Weights of a small GPT-style language model, trained from scratch on English Wikipedia.
Size: 10 layers, width 512, 8 heads of 64, MLP 2048 GELU, vocabulary 11624, 37.5M parameters.
Architecture: LayerNorm before each block, no position embeddings, biases, tied embeddings, ALiBi, capped logits.
Training: a variant of Adam for these matrices, 8573 steps.
MLP neurons of a small language model. Each row is named by its layer, matrix (down: output weights) and neuron, and shows model dimensions 192-447. Each number is 128 + 24 x the weight over its row's rms, rounded and kept within 0 to 255. Numbers have three digits each.
After each neuron's rows, "fires before" lists the tokens most often just after its 100 highest values on Wikipedia text that the model never trained on.

L5.down2:122157130098145111128133091149153127153119120070081128052149131095150138135121115127158150133112132133121167138138126146097097144098188100131117141137116133172148147148146105154153139117107141122137125132113120068113125107121103125144088118141146124125166140119101180132132126113125123142116122153130077122175116141155125171156129111121084111176160130165082085130102093130164163130104177068141126106162153169135130147096175120117108117096120130123114104127124134109153123077089141101118137131135108092081156149127142132148096123175153145145150129129121113108126108137135142130149109138098126136123115142153128136129153138153164110107126096141154145126144117086125137109122116126089108119121125140120130067116149117152144138133155135152103127098139135187149127129181142
fires before: " ", " \""

L5.down987:107130133130137171173108107145122136113142134156119121127105141149120098137107110189081118130130145124124120136126135129158109106126094163126140083110102138115104142140128125128098129149132134133094113132131129140149130137139070107141165108164137147182114112115134112112170138116107131118094117113127116114130100121125107151146131093145127117106130162170117163132124115102118141130155135087117147118146066130128173141151133126082137139111124143161124135077100131120132157090095104143151162112127143121161148108187145175113152100134153146114092156146154098082095103099181110122121135144119129122136118142125121123099119113173127102178157156183116124131158129119061112131183121145138095192182117135127154125092119146191147157121156163146140133122117157124142131135124131
fires before: "1", "2", "4", ",", "8"

L3.down223:108126082125081137103170152136141135171126129153146155111125147112141154111144111140135105097117143112101112138150135179116148152193093116099148121118107166137144077124146138125147123135116112108110104128100130124144125111126118112133075119110097100137114127135131157139132128122144129133113133093092151178145099041136139156129118135167131118129115115133123124087098126127119106150125143133136129112135183120128139120086173133103133101138128119107134169152119110096121104130141137118120137101108130111160121119124151159099162083133123119151119105113095149133129168124103124137166115157137138099143134118133113139136119149112124091125127126115107097123155117134128158125127139141136118150113132117102122128149145107145140124132120130130113119108128124255101154118142121
fires before: "==", "The", "In", "==="

L5.down777:155109142161088134141091162137146109098092141124111112121130129176104126092150184158158126159105127141139120097131104132124096157131116158171144146084135109090125125142128129150116170140145101117119130120111150116114127110116130153089166141129119154123124125133101121126117101145125125111102096150127125094102114137118091120131123127116131108146123131146131136132107111110089101115125092139148120134090092109131081153179142142106118154114139181110133137138128106122086121123152164156230126142142109093079101122140176152118102119121103138138134106180142131125134126155111176095088088108081108057119094135119131151129124111120098133102117118112148114120149152095128130129126143170176147144140088122138165156087131132135107111134135131107099110153160111129140085132111123
fires before: ",", " ", "1", "9", "2"

L5.down863:150128092152137158128126125125115141082153142147115143159105109092145181121143090162145140149144109137127108097130176117075148155112123087150132147154116145122134109153103110152107111166084174129124183123078115155132139100092172126139078109124089140103144142124097154119125155130083110142102130094144132110122141130126159113110150134129094171176152112167147137122166145123156147135141122115142149109119124129147137100177118182134136103135096113135116136094130097107143184149134185139087108129111167159125100143121158126135091149135117176139133142161121116192166107110118110159153137094132154165117084154129140086132147144114133156126167077135141147126122111164117115118120152137099102116135115113102143138111119107110120129152102122108107127133081129139138095095140139
fires before: ","

L3.down1548:109163097128101123145157161150133133123133147107130137125135122087116139138138103132151161126127138140129131115128134114138134090146163111139112120131146140119139120102121110122133133153144141148131130107108137125136103127123120117149132098144104118105117141098131104112116143126122112130112112117126100125119113032128142163118105120170141132162084130160102119151120136139123138132128123150135135135127199116112160103138130121112107126161141121135146151116121150119149142154143130115123152146137127155152134130117160162118117103148145131122131119124141142119097113100127134133131137170132128135140116149103117116121140102122144131130133105135119131136145130137092109091119112128148133105130104171120145102131134113098127141105130102123140128116124117255119100104130114
fires before: "==", "In", "The", "===", "-"

L3.down2007:126148111118075144110109132160143095144118127143132156144116126191151080129148140116120102102095117125143114141143102147139130184164172149145113100135135093121100135156135181088126152120148107123096108102084119112175156123167110100104119150123150098147130137137154139110145124140116134114124112132126082103115147143161171124152147177138147111123135115115123142120151112151131125108112118078161111135142119113112138155090146163091147155145122104140096129119111118129144134141171157108120144105164129160121148125130146107120111136114126125125126134167111132121131129098146189092127134195145131141134159114166154131123124130147115123111056151142129145137127130124158116149159082157137123108138087095120167101136111117088097116141176122135167141105162200121142120126130108
fires before: " (", "5", "3", "ç", "2", "0"

L5.down1011:118075113087148118139083114117096135141143119089081122107149121080138126143113157156143105125141151102126095148125149128122136097119154109134122148117156147152138129087165150144103147124158119080137128135081157138112148130147160114126097105155104130133129131086151142124131123138149148144144113157104173125136174127140187132137132145164101075133136145161100104095150125141180128153149129113131130138146127149119113140116145131154111125127172140124175134182101141120164108137131134130123163158128116157093091099108093144100105107155097124099132092108101106105096131135089132127095087162117110131173130113138119165128109189145117145131143127115112108102131102114132101130080151100159137126115086107096132132121114116160142164147157146114122087089145113102120059109132151
fires before: " ", " |\n", " .", "|", "1", " |"

L3.down1001:148139134128135185100136091123153125150126094152193117126128138053126123140127053156133147099117158146132099105120149135142128118071123147089166146125096158125105085130169131154123130110085123097140140133166116096131162143158110124151118132114113069114121096133121126084162103096134121137141160124140136144154128072178162120122153118147185100117124132176070083193137109141103104132132132121121099121126141141129109134133156127156127121100126078083128130119151134118128168109127147168159077103075141114131086131159106139118128073155098177155115181118133161142128152123153133149100118125162094101127133133133115119106106173108160146159117114135144149107139105157178097111141115127158138148160132102124121160121108091130130133124150126086108169118105133137099124135102150
fires before: "0", "1", "2", " (", " |"

L5.down1203:132154141114104107121172125095122174116125170094119120080109117127167174121118091180152145091165119118115164133140121095167142127175126132148125133135120117103159099097124134095104133098108122103086100137176160151092123107170139126119127124153098136152121132148128139113115146138184112149106130125153105098126137105134114118175138122107126146108124162152129150137110128119177129152117092067123105126097140168138155115174118157133166120114130170154134112148117140137158171127124124116151108114154105141114135151124153124104100124125094143112114128119149124163170118121082145143145113123141103077144135147161114123115062137120081138130168121119156142128142120161094158116107139098122126070161174148124132116125140103128128143119147149148082123138159082101120114128121110
fires before: "8", "5", "9", "6", "7"

L3.down527:137134102106169114121112152121120123125112141138108116161131127097150106123168123163158120161121127173144129107114115118135079142132098116124120126123157109136147124131118102147098147128117113138106121135156133134122107155126150160126111135119115123130096100144129160095140131146104119118120129143110128089123140039124111125149111116121154095126120125152154122136117154125138114123143103144140139085118217140142140102139132107118100150143104131138113098120153120130148125146118128139130128127122138129119109127130103136111125177126120122087131118130166130100122101148121117150135145119135126136109122120157141137156145122104142113124160147112102120130155147086120168128132168107146133133151124135121141152149144132127145134115119103085117085113104155255133094144134112
fires before: "==", "In", "The", "===", "On"

L5.down1877:145101127154133121115128138127136157182113131132109149150160109082106195129163133127135136132123118100104158091101112159142144112105108114184123135143093136108110159103111158169157107147101115138079145119124136127091122160092117083107133117128086162131159134134133119169124078166130177131140179150108143136166077174126151138134166150139135136104122107164129096063153133110114134103128158170135139156124096125097147115161118137135107127141114127131077148149141123162116096121123148115134106102101109163093158065156104158110135107159114109103112158167119098113124117131120131104116097161105078083101130135149159179140114114193103192137133111133125114108133141112127149157126158102146152111134101128126142089142070130167146126119075120128091147085135134089095116108138132
fires before: " ", " |", "1"

L3.down1836:116120105110178108142103110127128099170112168129115147147149113133119112103164102154158132116123142146137126163075143142131097144169125123134109151110143120133126120134106133143094099092141170119130141122165134127166121111153144156139151128094129145165195140154147143078074160127107100149173111149115133087126128119149066132139132167128121158154146114113138100121160144096138121110144135121153121106159185123129147125117107134114119121129070133144128118150141132096163127094153171132120137108167124127146114128112134153177122160089134113143145089121147115135117077116124149130098146165152125156104132103133148111149128090113170124130101172119130121107167107112120109136119150144116142158097115111110146123102143101111122115141145158125113167142129116185094091090127149
fires before: "2", "1", " "

L5.down1533:149146067148118112131094156121106133148132153122116066134107219150117139154142123118137143103111144166157116141096154128131133126106159142097103139163140093140107145150108132099108134157111155129134169137103086129150133090162107099116126136163141167116158096163151127116159094089103151137089154155111114095132093151107125118127145126145107130151130139122104125111158136113157086117144144109145086153091146103151105125125145125156142138116143108128134121153145113171137089105103127130144157122150107113119104130149160081149112122135131156110117156098109120149154159120163130096088093192131134101151148097149146106098102092100116133092126143125184114151130119127131138119132183160160172081143114137141103148106149128090142169118111120117205159117079132143099135160132146
fires before: " |", ")\n", "–", " |\n", "0"

L5.down394:089083199141109152137097063147102162078104125141107161160137164123088132122124105141110136120191128176133133137087130120086127100200160140113117173109140102127139117095113130119121141131130182132132176120138129125076122134128094102083144148158106149161160139089149110137150153126130123163151154196111140110156097168092111141089115161114106107083115100142128122136134122110090149112108157119141094121120144136147157157146167174130145162109144146133113165119122126138142129114142135100131135118084156163147135160105091092101119131076139132122105150149161109114161126141120070140122082106108112153126159140161116142122125129164119156189120148079105124118130147156109101113133162125160128153164086146169132144104150158168142147160110104101168108120140154035144143116110137
fires before: "6", "7", "5", "4", "8", "3"

L5.down41:148128160089154121128132171140122145139113120144148150147104130147120147148158104138112102098150150166128155126106050164133110105147095164108141040105134131131111108099136137142119107143132145137141133133155155096100117091158158110114141121121137131135117128097141152107126126117160099115142117102150101126112116165139108154140149133119137131138145124133137134134111131126120118105127144123111157090153127129145128099114145107171135146140093186085107132099096174116139135154119108128073159103142130121138086161156152166144152128098148116133090117118141120146121108134178132137119173086085127078110157130154141111133133169137136111120144172133138144133116135093053149116126128139173112126114131129147168184177105093175139144098086092149113080131092140142155157101094151
fires before: ",", "2", "1", "8", "0", "3"

L3.down1780:088111165160115132108182117118135112151099123115134138134109140087134147142131154184134120111113101151146142115127115130107130121158066169089126138094115126104121129126130109142121117127176127073106112117127129174187152157125124124114165128139105127094123123076117142115111131108113103153113126118136130125113142091195128134081153189186114055104149168134165134106142133159115157105130150142135162110115147134126110173129160108116128115166097105136123081114160141142116137111146099158148071106148133114132135149123098128187102100138105133109134167123151134152114129136126118076142113115120114131155103153123084117112120141126141142118133190099096146129179118158137112176130156138137146114110142123158128115129097118118128126157118144141120142138139140180119148195141161
fires before: " ", " the", "Ch"

L5.down1973:107113056122108119147132111127124161082116142127105131104125087117124116143128095119153101163138120155152112176122113117123155124131094086153165126168176133135137092136158146093149138114128148141059108127150155116102090093122148139103129103169094126154141110097102093104126129148145087163100104158121148121103165142176144123134115150164121104171123113097118162116170188120117149134107127155131102109128139140115159136148114164124134144141135113122143119126120107123132122066105147140147157088107134120123113167141122130132117158134128159146130110114127163156120075136123184149111090137146093166113120148114068123077117123110116084125142131107131137153097082163095120134132139118123140115104123142095148118101133140083112137134150139143143149073165119097169123111119149
fires before: ",", ".", " was"

L5.down968:137081126129131130129143080115108116128161136102120125105172083057079130128114121118127131132142120097123150126123144136117132132132145123096131132117094140135137149118109141129137164143122090121127123124143118130122075155148175167108141132091114176126121104138156122142139098138118121123109134143123142106123151161107129112150125135180154128120136175099096130173100109116135084085101124120135142123105148095097103151116083084137064113108141130137104104104118129113102160127122122107119139095133128121117142139142147133162144065126098141137120110158120127132087174152115105136112098121097128148138174095144091144110149103122105124106155155109116139147145154133142117142089148163139148173105127091193117161088166180158130151132104123150146115156129144095099139154115086
fires before: "9", "8", " |"

L5.down248:148087111131120123106154123155135173094113113133097100150096140117178149144143132145125117121139097181139150158136133131126168120131151118116144107099131130136151064130121111135090129155155156123110120121108141093143082095102183115123104122133119118186100168120118151143098176144119123181121127126136120160176115135150162146143102107110071118101124178110121147145169110148092107122143127148116172104122135112140099147131102151142136134109115106103127157100087099107118106120117122193113150105114135116151137104127109143108124122118161159100140137123120106082125124154114073139139108123118117116109155151095137100127097136133116101183135139150100143158118133109158155154153137112138095145155116099139107118134135132153185096148090125137096069142134135136136148109127125
fires before: " |", ".", " |\n"

L5.down1828:094095133121158090161154092135129144122091146138136120117080137136153133108128127158144154136123135124162129143125114136184148129090172165106105099132102148123158135113164122163081130081140145112117128125140149142097147109154175135133091132117180109099106150085115113128143118140143175148134144122146141131082122154142082106117108103131130089152150151154121136159157148124137134074098134122078121125136110127100140123135145158091108100133152175137102142101139101147121153102159140121144124110106106122101110139169126111124110124134146166180123147132165099109154139156134150143119098113112120150108154113112095100151127123156115154143132160108116143138152105116127129098110171084088135106127155132155133116120094129145122145193163107167150101119124132093148121159129137
fires before: "9", "8", "7", "|", " ", "6"

L3.down554:113149092131114162121149122114145136130108132158151132084126142078140132126131136135119132135098128123101119122125119136126121121172100133135135128124106135130114119099123115140147124126143120125133112113152133107133154122127102118144101116116108135124108132128115114148119108088122118099132142120120160162134104047117126140139115135138150136116095127132098084103088141143132151120131142125130124117107253142119167096118165114094132138143135131127135167120127098125126099133127125124121145142105131132138120109123148127130139128120114078102103102106140151092139136133108129114137142109131148120131130145114109167119099144117148113126127108106119109113151119121136096111137138134135123133137128153102146147174107098127141145139108142137116119103130147255146161136124124
fires before: "==", "In", "The", "===", "On", "M"

L5.down764:119125111155123127165140089105106087121154128076093183131164111151118201130103133128169136140151112138126066176126126127140150132120149117172103170124108085172119142148156109137133133162143096150143141089131113182101096157127145111148131111146122128106113113119161122128145155157144109138143131120133139134058115114136160127080111141114143166109138129124122096101177114134145095145084126101142108143176132141142086102144154118132150146151098123130115155119138087121170125183098137131151095103137134140123157108100098093153178132158128090119095135105092128124114084112142124176155083119110131117159119117078112161131144103131060122138144119098093098133081136103133153116134117139125113121106179116120097162117139166163116146154170125149133137083135140096129120119124136
fires before: " |", "0", "1", " ", "2"

L5.down865:168110119104106152151145174162083108106124146133088120188123155118115118128137096125156148130149119123113128136113127124123159112110128138145138155149156122115090116136098109092174132127121149141139147125091122203108119140104120105128051120170129128142178118095128153103139197169133153124134173122121081117113116167116158131167105088115136109140121101145139114153169152125125154120141180147131100135129123142126113117170117117131120130095129137136109143140099098159100119114134106121164136122132144134114148099123136137109061122170138108114111129159183122128120115110087126163123074139117097138132111083141095139159124127161053146146080106108091111143167146142122147166155125132144152149129142111123190124130103146137134127159158081121094099161128157122132144131148187
fires before: " |", "0", " ", "2"

L5.down1490:126149149135120090127137132133126134133121129122143137112142151107147185141134110114118134143119160126096075129141096108159120128140190115144130205149144159135156141130181132139168114104112140124135128110091085131145092151160163137141105123133094157125158135114127151121106130134132160135111115171116136122128125104157154109143124138116155147107125144126138127123133127076100102170114134126150124141140123140163114120114143148144152134132155129148101109153163124120109111084094147159101148114118133152157089104140111083087114127101086159127123124124129133131140113087157130132128076118077110115082133119123126166163103119091106133144120053104151111079142103073116125136129153146160137110097113122145096102161133101142085116143104102137132113141134140143140060085099123
fires before: " |", " ", " −", " |\n", " +", ")"

L5.down1083:148158169128152132187123140128147072114121112125128099108130103136149122137096150136130165147175124111121106121148125120157108111149101085123158166150121147160145078139138099139139138144147114121155140085094121181128147123157113083140101137173109127106091122163099098162134138177137128124124118170089103120108120126103109113107155136146155135093140141181131129164137081122124112181116104139077122126118111148102099174090131103099114144131118138159124146165138147119151159124089129165156083119098126115136115137144157090101099162104144116106093110102130116102107129132128136113099134136146146149113103154122131151136128134146123194129129110106124151133109123095160110125150116143128129131139176092125116103121121138122143178153182153132110122137133128149107119141113124
fires before: "1", "2", "0", "9"

L5.down938:134091095138097111121133125100127123140130165109113105114116158056147107125133117083106128123111121120120122126109172138180123120111144118097109123158110149115117091084127175142095178136131117115143133131114159076087138100093099079109151122100144137157162145140148137152117144175120155107091152136147121152167128109143129154157132129145122144104121136138124129108093095130137105130131119117162094137145104140069138191123173099145107169138146128113160118095153109120125171136160139129132147112093150158156117112177118117142132141127121176102141134108147125126192112128156133158102128079128147162092179098142158118159143106121136147132104102096128133125104144102199122156142150139123161140114161098172115110135141116140072140132155125126119108118162149078123110116120116
fires before: " |", "\n", " |\n"

L5.down1591:173113123123116122162133122120158108124105136115137094119138139102152148150144139162161109130124167127147123166091116090152101096113146092175102173143113143090107138147152151135117104094112136130143164102127122128139135123136116114125128124150115170135126110120104099150115144120167182169113138154110146098102135127161126140121164152133087122126141126129156152104138134103103121097093138127145128100135122146126116115142149138142174146131122126109069155101088169155109142113150112109106129118115118132135122110116139065146131108117160129119156124106095139095117130116167109103143080087117081124135122086174147115074114128144118147130088090141122122105166124052116105144174135071144165146147099112131116119142072108143154139167090098128140094137132141164138072143142135
fires before: " |", " ", "0"

L5.down349:118171113115139133128158122120101141119166125139141146118155140103131174121090118150156125140134121129139130100146120105150147126121152135132137114121110137122109096078102137115162134117118129141128159146179140121129118126101131152116105105122109132101077097136147098108108121127151146134130124156127106112086121117156181139135122112117119054111109118079140111091172157121093123124181141135166143106122101188164127124126147191154129140143098126161144115134135052144099086125103143090145110090157152172118120094124114115135099151151104117148098158136141159158146100149065162097108126105107109151180150128108078170069088109083101141136151144117128071170112105186143133119091174127093127112113146149109095113152134100120112112126130128131131113128181134121154148108117155
fires before: ",", ".", ".\n\n", ";", " (", " to"

L5.down909:154143091100124122140130149101140120088135084193111161127129147155124093046102100092136091141136087176177130155132145178133096121120093159129143146175143095133132134142129107107137099135137113109142128133114107143137141137118153144128136098095118137160123116136113159100130117116114134096156155118123109083126103112132052129119157130141102170111142103149139120206116159136056085129112101094127112109110142121142084184114142147157148155141135131140137103162105122130128112113124111107143120106137134130170123148134144111147138121114100138142107133143111136116142110096172117135126120111121133114149180099121118151102129161130156117091111189120172139152088164141119118131141166113157120107129097140158172140103111124148092123136128072128123165084106129148149174150103130
fires before: ",", ".\n\n", ")", ".", ":", " "

L3.down863:126127104077093160118101151163150144126114126154139106184130125108127092111130078134108109122121131136114154113128128096134160143089118139125132137129145122119152104134120169093130172111159126139164106148096129169094135131142125131097126128161144118134145111151087117126119125153188156157105099153094130153109118126119151143191136096131176153094136132145121110130126137118115132135137164099137121115119132113137101116128112071136106099126102148106143135189132167147144194162107088117069139182150123088100130094119090105072102103132112139109116149164093134100143110149132137145164154147100165128122158136162146175099146099130117164131099119154173161123106139093185091107134157105132136130147129132104121109153120156110104143138116164105135109130142135089119140124137133
fires before: " |", " |\n", "6", "\n", "5", "0"

L5.down1834:151126129166129135093168097087164110111173141135137190110131092078167161094146104134113105106103174127155153136120163097122107102150113112162114082073120111149167100132122130158131126101087107120154158131137114128149157137090067066153105134133114123119114094091139162117112139135149101151124130145113135116167155103138139110129119134178163170139101090101107114135136089136142135167115140126161109128121095147133113111134158116161124092120152143148177086167094136131083129077138155147170088160138121101135136111138132147135147115131090116129129130082110123126080101152093124124118103133103111118113136088105115127099100168110112150115150146102062125134099158142099153152139096087127155137134123145168131115132120128135134113171168151108118123137175109165166177139116155
fires before: ",", ".", ".\n\n", " to", " and"

L3.down1989:149144115133132152146090174162114127121133147111110111117125136102133123151104099111119190120135174130157126098149142117109076105165149096117120087138132134107100145142107138101133092118151131102148118123145128124134143159092104121111124098136094137129140106143143080093099134117126116121126120129132161142129156085119119104158130136140145121118117138128110120141139136129132136111123128141134154152094217138120109132111153109122110141126120147143123106115144129131146153113118094145112153159143151154174138134109137106127114165116138135116131131197141149150111137126140117132154107131129104131143125118136127143135146157106130138110120098110130139145146123150143107123135134177130148122107107118132121152117117105111122106156107131097143137145145129255099120145147095
fires before: "==", "In", "===", "The", "On"

L3.down1265:083150109134134134143144157115120111108138144125123158106130178118146138123158119101118141114091090116116129093155163070100177130144143107150131131135137121122092138093140121132127117108099144131119149137113138113132133151152110132122128150100116125095150128124104118106167134110092148125138130112098147181104108078107103150124125101085120116128116120112129122117145140118132136124128130118139154123109243122127149072132141113133124141135144156094133120139116113149123107171134128117138143096096116122086119116144199109154116109135127098122135138117153116094121145118079152097171101090127135128122123116116120130156100150125115098102137122121148084120135143141177119114148124092141148128112132143136157126148093095166111162118091136128120125121107142255152131132124147
fires before: "==", "In", "The", "===", "On"

L5.down1555:103104130167104160131145095109091127131122121155091151098139100104126162114085145125176130171136142148115104153130133132109157111176131139153151141124121146166166104150170135127136144147131102156168087105105097121159124136128142123115115106129126120129116098085122131149153138118124065176106117120135114130112125099125185148096145127151171103203128111126155109092150117128114116139120168103140106112103110148141120135110135124085151136147117115148135142120130104149134120131077124110156120118094156149117147134166170113160166117143064132142094158112102136162120089127140137140142134164164148076140140161118086134089118136130123114123133132096115100116090106137153096137091096151105112121110124145156168114132144083157160079125172135173099174091137151153174146098144167
fires before: " |", " ", "1", "0", "7", "3"

L5.down1744:116195096133121095163143107139097117149091097144146077181095130101158099134092137144140123133087178089128141099104143088101074158131167160064112084118127164081133126133109117106118118072134164096084129149151102125124139152135141114131143136123169149100129122132117115112119165118140154170182126125142130091147167099147163126158146127135158151090139128110151155058135141096128114161132126102140132159108160125123112095098106085113108136162116121150116163182106118088135153165101140127104174113154118111108106123081135142069092119136123148117124139148100128119140130125098134112140135158116125114150128087139143139177140120117113123151135118132134097115129084144158156110082130108134080148139129105102132100083166198135115095116109106096162092128134174112121101131152139
fires before: " |", "0"

L5.down1662:141116158139139122129097145106140155128105116105134142143110122126120117139110095152124152177160100166140143125127153119136143123109129149106144092142162118104107177151127135105135146091119107061101105150088159186106074120118168153083124187167098151122089103126121142070131103128149154071109163124132061132115156093112148103142113133138121108117141094086139112084114155137174150125076130115131111152147150137065152085114091152135125108168130102105134118116189135101118134133142098073126103127158145090109095136137111122097140094137168121167145104130165122104090149108136100109134098152124148072098122123148170172130162140107119122142088140142104103148127149099129142094119118174166148116099129139102142118150148099174102182095116160094127141094091100150135107114121109
fires before: " |", "\n", " |\n", " (", ")"

L3.down233:135145117123154109081150128132123147119120119121114122127143123064138154131129075126135129137141151152103132133111141139145123148136141115131115154106135130131107121119130153140149120125149126105139159121146164127112103073121118129139131118136120130128127130113122120122112148070126113150125129128115120116102132000141130132157148135106157084136102115103116105108125135141129145124117147125158099110122166119115103128111114125106097124113127128112113115130110140135139148133113131149137152123158104087129111118135118127130168127101112117094121138126141157144116121141115136124124157130144111155110146098111117149160133128130141120122139093163142131139148146145125149107114137139105135137124121143116148138128114055120124143127114102117153131102144130255112127128138095
fires before: "==", "In", "-", "===", "The", "On"

L3.down1386:117121109149112145147133139131099128084130116126094112116147154139117114124108127126121109134105153118094106130118136116117127137131141125140131126115075143110122115128137114181159134146180104172140116102113131141104141191103123145118106133147115087124089147158144144136097096095078117100140114147112125124116119046111176123148111157093135135134125132147124146143077130136140166168139117138123140115129212116122119111101183122125103139145137111164170120093137130141126101118100119104123128149116140103164168152146148132143102119131140101137115115114143128136135117142153130143133138128114107115137145167129120158122093097124158132080129106102108118148128109121126134146102134144150148128100126143130129136123159119124129146098145104142090134121126132255138113130126144
fires before: "==", "In", "The", " American", "==="

L5.down577:085120147107105105104135153135150131162133132124112152135147156196174144140150177118117074121178125154148151172125133107134156115163108120151135111125151155133105092134151139149139132167136156159127123117126110123106183121109125080115144123131090190127173149095155111109123137119102117092109140134143128109109097136157089139127130124129117150107134114178127175124154143121114098141096124132124121123147131086132122122130136156157140145122156157136116125118143141165124130123123119163139113151148089151149170144122115064076099117131161088125107152128140114100099142103095108136100081142099158148101144159140119125144112111184162148167091132141157132161140167125130107152124106109118137088124120083164132175105115113128137132111146161160140151121085127110139107120118118
fires before: " "

L3.down1363:113156066157138130108149107145112098113083127137129090138137108115148121112116141112150149137124156131117136119095114134145135123136111133140147120087115150120102128120126130110135136133140114114112115132148117117137144156118147106109114106186111124129095113129117136140102099085123090115119156151131150122125133051146137134140091142152166130115106146114140103110137145146150182125127122132141151121096230162120168103099124140129133108147121127133120108134100117110146094173123143087088136151130120112108143098118124131136084110134109081081111098152125147125127127170104123134134123101159135126112141150105108120122101106120158133128149162122113127133157123122142141153098149148160114141118157172093116156128111126128114135142118142120117131103123162255149128129140094
fires before: "==", "In", "The", "===", "On"